Weights of a small transformer language model: MLP 4608 GELU.
MLP neurons of a small language model. Each row is named by its layer, matrix (up: input weights; down: output weights) and neuron, and shows model dimensions 384-511. Each number is 128 + 24 x the weight over its row's rms, rounded and kept within 0 to 255. Numbers have three digits each.
After each neuron's rows, "fires in" lists the words (lower case) most often at its 100 highest values on Wikipedia text that the model never trained on.

L3.up3502:074142144113128128196136132136133117124126099118084129125145137155116151127095101115186153137079156131136180170123114095136123131160140158160123133117121114123159127099108122124102113124148165104125140108133134149146125169117148124077087132152094142135163133098126073141157134103139112150175138088134122153105128143108111111169120100155135138123082150142106132116138119102161124193124
L3.down3502:137153160118112093158159148119111148122123119098126094136125123145140144089084156113169115159146109135114133175093134159149140087124143119094126149149117115117134107079128144093097127130141139106107166151107125102148113102145098109167109125151122116169088097141137071070164113104175105164148140154099126100194122132161165090098118116132119131118157179113121107109097114141129126122133
fires in: "he", "who"

L3.up3875:175140162136166195128102134117140166130102130122123168128145130122125131130131160119166145118125185136146136138116110166116140129143103117137148125145109132118133114196128122114132083139172165124123155102067109109140110134171139151119123139131117125139121079133114072129153129117132148126135116102123158149163170169155087121160124093122138114124100131112123129167126114103146123142140
L3.down3875:122138102166147130151150105216126130127166107108117112125099127157149113116115166144136077157151145110128127136129109154126157132096149110090110134112112143124130173099168167128089152125136141148127097095117080125080096135138097102156074153108140089110137115140137148123138172137162144110136132122113109167169149151149165136125144156119125129118133153132124140136078104066113127151117
fires in: "a", "the", "an", "two"

L3.up156:137117146146127083152154108130133131141135102139110090129090131144127141150108151145116109135083149141143131138146145162127181138138135085134180218153148094124090110118119108113110121077101144125135151127133115099151092162131098115084108152143106137115130100153100121085109087151117117153155164162148138112125155131096116141135133107182114135114074155130167140110125140118156129139123
L3.down156:103099113100107130092115082131138133111157133138160168113153170140172128155136153144153094123101152114141152143124126143105147133131097172137167083157124116083164099159125115103091099148150088120162145093108121150126105137085111101118109136141110183117089108129157122126110111142128112115143141173173145153144135148155098125134076147116126137120139093115125119120136114125162123134137
fires in: "war", "force", "i", "ii", "yugoslavia", "cup"

L3.up1180:104133169149105133136159130118131105152107133057159093130131123162092063124098122145141141125111110073107120147155126145146136109148119114165143124147159160144151132152140150143121095127150136093090136107133105113109098139096133179097107098158097141122132099089113104111144154106110154100091134145144113139095131138155131136179122128141161127170099115139183128130109158150120159097117
L3.down1180:174158147142108110142125089130101091135128123189118149145144107161114132098107143112137156149117119158128130148127127121153144132110115131188095089124145136117137118065129133130146205130110108100170110068132137129149100132182126116125103154099096134112075149115133144145149127133133119126144151095148072115150119132106118126110150132099098129117100090123128173110112123082131132144148
fires in: "and", "also", "that"

L3.up3839:098149141117096147148139084103137099131103138119159138123114130142093132130116092123148132137148147139175092138162082128131137129145111130165129103148130172145149139179190115125143125092186130119146135151140117133116112159129158125097100137118122126111121167097123115123155124154083163108111126135148123118123143142113119123151098076130146101110124130130178129123167091123107136125159
L3.down3839:158119121145150145141123109114170106165116134137141131137151150163125167156126073103111112113069116139136086109114178126107148110132118135169137103141141102126119095117118127142120153132089106121144081109123082130132143146116188144124129104072147152123098130136137108134127151128111141119148119119141107143144143120084117145106159137150120135104146129177136119129097036109130155148097
fires in: "to", "also", "not"

L3.up4550:088181166129141178140145148146115105132101123183091099120136120123111091126115123125136134070141138129164125118120102125102145110150135109121094136161112105119115108161157102105125135099138119114126146114075124144122112116150141154108106114143146106119152072132138096081129068151106186145131125154128163146137143130109120139148146139132132152147108135147124133142145101127152123138141
L3.down4550:150132114165097131107146158149136163110166114156114099144128137118095148183088135157126133119125123072117117098145159106147112151177216109174136163130116120133137128092141124150128119118100066104150118139136119128141121138084138156122115131148167123122148096090143111100106139121152130166072121096114111145109127117144112118092136136128140121149079160143126071128132138103132126108108
fires in: "the"

L3.up2613:131115138134152096192112090096088141098115109137116100148165130138126165120122113141144138074122157151122139160159098103105131122139090135121158150141180162156128126119115121126121143115182123108137133121138099104113113126117142161140102076111137170081161125116141133119090134127129136151160132120138122126121164153140109126119174097123145134105121111148141148146107121130139133171120
L3.down2613:122135113124148124154115066080120172139136131167151135138123132139147141126128101138121108068103142155130149133184104118098112094171115139125136146131154174138130167134146109122130110112180091093124125108130101129107157112109133102114116112093123161109154126114190105137141085147101105090143123140129110115102126108150122130103142132127146117144106130107124118113134125112133147153079
fires in: "de", "deering"

L3.up1485:139129149173142158118182140128074142115098129085121144117110137113139145123111138140139193076145143135116181109138152140133162126153114124151134170081130130133106103161114129122135098120150150106105186124100135130140158145174131138121100101136141177139136071131153129130106128147132126142120144098138112169099154161115108117174167127114127142108103136149124135120164108113163128084129
L3.down1485:133131107158064126131125142093121184112107126099142103104134125114097151104089141150135118119148142161105161125177134124096141098141126112157146134145133114107100116113123108099116113132114138088081135131121116158135117121121137105144159123145115136139141147082156135087103090092096118161130150150129130182126125123107147146123140112114144128125107086091143132108092112092094136160091
fires in: "the", "mosque", "upper", "its"

L3.up2880:104164122117111132158119136184142155176143124138118120130103125131142102106127088100154186137126135110155132159153116104121169153139139117107073117128148135122139144126118091098117143139177149106130166121111140091109088105093086127078130133093117117148109112108153116148136103140083136116132131139110140166129115104126112129107133134119099141157074121144110188135112134177065131183103
L3.down2880:117159114117099153146135164139142143071094116102151112141123134105090101081119158121115117115137104129133112137137150128082126145116136156147138143139179082125146105068127100079137127131154155167127115078122095149084195090104147108062168167117117141126125127145140130121144135164158141128142132110132161159126101124114109103051164164123150127106132084135156135163169148200130140154120
fires in: "and", "or"

L3.up3354:101093158176153157144116078112143163123113127101176144114117129143117115147142131090140174123102154109134103134173162103131125055129131137166159169135134136119145102145183132085117074126134132114089186121123104141152103124121173188119138121117088086146126109105123131093109078134145114143131148083128131148106153101112118134164100072166108148110124143140111141139131096133110123143141
L3.down3354:138165112115096150110129058152131115130083133120091063125139123104118116166116118096144187144121075119132093130120132127137123115128151121144129077128117152134154142122172123139110125121099122110135109113147150127134115129082127111149141077152125134126091141095125109129125121116130124110140110127115092091143104146122113132095094106105112134161119088139144155129182096074108123159160
fires in: "and", "that", "where", "which", "who", "until"